python train.py --n_kv_head=2 --activation="silu" --norm="rmsnorm" --optimizer="muon_variant" --grad_clip=1.0 --decay_fraction=0.658
MLP neurons of a small language model. Each row is named by its layer, matrix (up: input weights; down: output weights) and neuron, and shows model dimensions 128-255. Each number is 128 + 32 x the weight over its row's rms, rounded and kept within 0 to 255. Numbers have three digits each.
A block is one neuron, or neurons of one layer that tend to fire together. After each block is what it responds to, as a language model described it from the Wikipedia text at the highest values.

L2.up71:128166191122083122119096097186140095147112132138140136110111130170084161113131131152128102078121120084168157165118087086184109063110130117113104186047130100145097078160101131107137179123127127117161123079192155148130179125181151147142131174093097103153118151156054156120174104087126163107113150092192112152109167144131102139148065069125191155088153130130120127125141073192177081123131
L2.down71:119125063104199096207141145041144132136149108145172157160157187100163098145089154171133127167120146169086061112101127160109148190173162138144160114157112115130165134105087122147105062095129120163118092178074119109086109153129091094130160117140128137123069135123158123123053169148147096161133107149065139101128094130132129086119170225100105112146100144165078144109105144108130154192161
L2.up1189:133099122120077054094065128123172141075128182089110109117100085136120120118156092127122036049114159145114152128098080111173156104098088151115096136129099083131164194110107159078107155091149119109158129093149137147092126146148165149130155140182100128126084125178092117093175093127134149096116037135126052127074127105114070165147072125179152174244123091117150133131161101231114146149184
L2.down1189:107134099144166153116171112117116113165137128151139190115164166112139116118106163100130183212155171114190095135176157169188100125119162060147161130118162144120124071122114159173159090158097155125108135121139123115174141112133105125124098107097171156125202160107113141146070186123088126133155210067154141093135119129094148090085185105112122139036107139158104129074101162084107088076090
L2.up1391:159137153139117048124123090186149128089111123120144138140134149087137154154148122074109104136162152132182105146148114113210136141170093136176098123138112128098138037086120114073108184112136133128154090136170105102055132042183107126126125124143192103107127153141106114089125120132151185126183119103134160113090116141095082152120114166126138137158102095114117186159109125113106134140079
L2.down1391:089153088148080174116138139110111083117181163069143185125162115155126085089125082196115177120110141154088121092119172119062140178094135092117162138110180086131131202161111110193165119128146129151074187129044144158164142149138100144139154118099088146160164159117135170142177109108122080160171112150131091149182127151121175112123159111103120123092118130155171119110128141191133108152171
L2.up1414:125103127099121087151152107147120131084107108166167143140085139137188092128139134147160103176121122099194124111096154126162121127118071159126098199128101139124198114091189143171116133159050104113095173166134160080081147103160073137151117163105107125118106149136117136089130116155223091096129119123155062175118157164166136058145065101154134189103151126218141098103137123107075103128114
L2.down1414:155134129174146128138083161102188115168132108085100165121165106095110134121116060149104184037189134146111122105179121124139159169117151129116106083097143092115047133157070160090112130118180148120166109117083079149132160133123147056117122105076169103150171144141179126114128142096076132129119152144094158073145155132069120174078172131091132102133111073055086164144120167138158109128180
Responds to: Mid-word continuation pieces. Second or middle word pieces completing a word, strongest on cess in suc-cess (successfully, successor), also able, ence, ough, and two in two or more races.

L2.up404:113220076136137140093194128083207105127079103137116117104153116130142168138123123115135137078143084141076168145157160151114226101155165154117172208177168151090075129163120149113156119143129100137160140120122144112202150118119076140125168162128146142172141088114118133105103089157153071132107137113162145094144131120216075095139150069115122113118118151114158163131134089120125146121124
L2.down404:091100200172132100123123118162095113173125107113111160113131119119110130072151165113158136159088163138167107101102134114154099108095125111138126065106113091154132126099123083119099166128134105149107106121132171124110098129087157160174088105189124145078065119115120124122146191072117238124136090115119054143095130070082129160081063178181117115174104165098087096105132156120086105142138
L2.up543:115120150066187159114103127106074103128136091091137059102145092155131139126071179138163098120148136122112079092205094131129178130113147139103162100108160125141147151074115110074102100160116167114080125126098144157109134107148160130146180088138112113153095087104164128137165066101128126123136118128089127152067156120182156151142148048186116113119105135158164138157180114196134062147134
L2.down543:136081100134134089112142115108162121151122122103133121182150147100180126102152048129068153162128144136163182132050126112135094128189124068167107155168084156117149154120141139179128123116081126155113165145146131108108165093078102150139139185134118057146230115107081128154116154147166110120150109124156141122211139143140115132107166173086159151185151123089139137159106137066150212100143
L2.up1199:135192085157204153144164151091137121132111101116123129128140164150164182115061170131099142117144115084113098078107148183140123149158112122160128173162141116088136161166136104086074154080109054102129137133089097170128119170120112145083117225152140116219167135133172177160050068163210131124109086171144152191130111134164054126151161154163174151065084115132131094109127123171159121088146
L2.down1199:152067135116108078160106167156113157103207149130117094071141121138100096049158113136100098127141127153167123133138104106121113112110183163135131112107186146102134114117107160144108117168120111137157128153113157148196145104115127082150086098070099116068110126135119149201085169121121102103141140084161153096216160092107150099116071104106131121167181110131124111182116137110057174143140
L2.up1250:172094106132106116077145145130154115120095159090122075111149119102106112079034142126085101154090111107150135159132077093171187132189091160127183126148132125091118107179128121095126117159168107124136097150146139149102080116114126074141106187139137168171132111132130148091074129108118063079091115105146118108101147135092097111166106082159129187116104113104131078131144151112166137067204
L2.down1250:166118114124122138119108115131118132112137109143185179142124121135127134163185144108103162105158177112054110085132161159089127125089129093093025122122130099114134128080132157153110107094170164143132193116106114127144118147129138187095154049134110118049117172106091138129118099078146176102207059123127166156222115116159115215124120115127105060139182136146150149080130131153090134158103
Responds to: Word- and unit-final pieces. Tokens that close a unit: possessive apostrophes after s-words (servants', Andrews'), closing quotes after titles, final word pieces (Institut-e) and digits in numbers.

L3.up794:127149083093155127153111151114130123128179096178175172080178102089140078106105157113151139135095142119192123118150087111168142118114115148156167135139068140169149158111145084095150100161131144143109115165122135067143160120204141132127139112108080110139186143130085121064069139133072135202129231130126102155155113080172132165127102114228171103100122120085123202088164144155085077064094
L3.down794:102107152148119122116178112154110175125092172088109091152101110121078113132169119163095120128203149122113156110136111144115120069152193111135078132105183070063064134092120097158073161133129120142144133104150128111064062138100162140155149148138122151132118116117221110167123166126159169078128111154112171085100113156116126116142102143089113147188126116118096089206156135094167155210149
L3.up1067:133100151137123118187120126121129149086135137148195147088146060105141053100114106120147103129127152106137122084161072080201137124080195145094130083156085173175093136085138082138145086117151131167143137143168124129151134150112082107075145155139175172119160138098112033127072118141178099115109097182117119125131072092146121109159145068145153133118118064105219111151142135127137150093122
L3.down1067:103166105174148150062143116131104122142101114103107104124106191154134174158181138092088133085088165110129139165168132157089141142131086095116137127146191090104146155178133114131137135127122111118106076088107109117110089141157107228179094150120014089125060128145152163139140174105093118153145143142127150146157152166117111140106077174121086068141172141143072125129139090094100111119102
L3.up1227:099072092150119117142152136126116111101147161090201153159136111068127049150112115085144109086091073085119123118157137138115155167113070103148165178091099133127134130090068120100133118110091197133211130171118109136129119149168090105095099094156112100133165124097124115214101170123132145128143166129115170103127100134078121120049146148111135129124143097137136097130097157143090180120129
L3.down1227:164174155071128125109134127101106157112063177134149159120149108154131138108115135135129136100112118116147147141100116105152112071104150116188047111157106108105068073142137143108112189154171098059110125121141128118136145145147143194139184141073132144177138123129184136127180108129135151172089141156081179130105127130113142126200136103130163101149139151098082142165151099073143135099173
L3.up1340:117128156124111100144074130145117140134116148110195130080125141115113092105156152126146114077119184153111198128103109152144152133110159156180112174107146118142101176122194143132132101114168131152160091114150147172161153121153134145129157155178146015080133112086146158148122171187072118155108153096220222128119176157118096169089163112164197136119118098128125128216184129123171153134027
L3.down1340:083112092124167105128138125103145121114173141154079143132141092125130175157122107176110115153165111120122103159119136145150101118159085107133128109091096144116112109158104107087106155131094103081112112118067096080121105137143133118140095145061140255166113142160121102126118102114133129121089136157137050126121122116115165114104092185120095087168098162087136105098156174149132096138227
Responds to: Spelled-out number words. Number words like two, four, six, five, often split mid-word (s|ix, f|our), plus stray word-piece endings such as ong, ar, our.

L3.up360:146103144180098148122157110126146133174145113137095109134125132087196148139159166072112122133114169130141157107158095059113088093109150066162156075126126183064117114158112123132107162150115151116135165129094098099086159101091140146147176131106133163123135131074087167117070161092129114134153135161110141144150167113112103129161149115123108092128076097183187131140167151121093213113165
L3.down360:070155124054127122097151134162134123103130143096237150111165164179097119098112122124181134104170113102132094132076145175139147194152141149132120164153130063184137150142143184109123093096164114128094109152158207138183118101142139128093094115138129109169126135169190116142109078077140162089098107149116088133129137156139122134152071108090153160134147154067050125134106096167161083141134
L3.up407:130082145145091130103150110180123179058087095120160123159123129132169161132141101175119150161113119129143085100158125146135142163132087075107130120133110134169130142175087119131112163127177134095092103121083129135167122149111138145105117150154095065134167068144130209228137128117153148087151150158080167155163137164134133130102141157161106143153090152125147118213134123052185098106131
L3.down407:117135087129132126151100140088146019209184171102113136115127117133070078119108095158155136135091090109116114150081132139084145129156172171167097140150202124098123103109186123100140072139096138158161164136142124127121112120085116150085141127085105159101097192178114056056137166095146105152097117095141177145101126045139126117112153112111165119109122113085120170139115188179103152125121
L3.up641:054102111093190106126102151127139172111142135099094132128153128067171151124080138135115123180164116109148136019129162092134115106112180108139154123167148098067112155165148157119164068140089131158109137094198102078115180149114026173137089134144134093145089123118118183132104151099137128115119156106155133143146101160157088136125170119146141135134094152121104154130173048109201142116125
L3.down641:131127153153127125128099146114090138166110152233162175093136155175109075111167168100137149105121135119093123166083115160128116218133102164136106096132121133172134150130019138118137149157157107117130105117104168168156077145150142120136166158083115130123144121129133133158101073138133126147151085142127161117119144118062093087106140171114130121155124144152123091130102205181088121142104
L3.up1133:124112098189095119150150109100101116189109096172103152165161151162086193120194154152115113126114190086133148072089133124133109150130146125151135099095122052168162088090090160066120096128145138145141133157170132108087154170091088156152081126141121125126116064181143138192067107097161093127150074136153125161078086160098153096151167149127133123132094133129108127155113143169131087104085
L3.down1133:119146171086144112108115184144158121029116194121194118137126110111183123121098135113164131138176091159115104162122152142152088140086089127108115187165170188063123156143129112175141154137113164094119151157117116101163081094180117077118130130038105147141135148138118112095149151125179106149128199157102076156181157116140141110142125104133082130116134114124166168170140090074116183175161
Responds to: Mid-word continuation pieces. Word pieces that continue or begin a split word, mostly "feat" in features/featured and "all" in small, also most, champion, running.

L4.up911:083076117151176106100083157129152141082083132145077148126166153167195089082124141158066166134149169104178199103116131080084124108117158108100105096140128178149165075181159131113130181192136179129102134164123149092093166122070092104110114100084130174137153110124145128158130129166147162142170168147127144136184078153104093079076098149167157130098096110186150125147136184136086103146131
L4.down911:095169119110135147131084116138084115149140106148133151100098149069104129151158101097124098046096123130096107145132164140165156169154157095101183099123159144142046151186111123140057138091111142150168210109090125143115148142149075166103100117172113135116113176148144093162126103070151090124121074110157110155092179032078150217134127073141159097134153113060138145094181092149095117116113
Responds to: Numerals and quantifier words. Number and quantity words, often the final piece of a split word: ordinals (third, first, 5th), cardinals (one, five), and each, either, only.

L4.up1414:129166180173160156059102104110151099113145084156114175164171139147107107108177127081124090105139115134095183089122186111138081141087138114062158100157167105116132119093157133109107212100158166098195200152109164081168139068176147126112135106083090086142086123144103097120132207095112082138173134136177159163100191115115132128101149206091181154109139123158196144179105048182221101140187
L4.down1414:096096107110134071121194148133132145145175138115145102083108089111153137139127128135085138098119095148140041255120083116130132104147125118151131134091124149105084140083118082155170083137145079147116106100099120139166138173130080131130148165121164123147211176088189164181136061114172179117058127152125120114169081110144133175173099118136133140131151115116067144106145149068126120078071
Responds to: Mid-word fragments, quantifiers. Inner pieces of split words, especially unn in running/runner, plus quantity words like few, many, several (sever-al), no and also.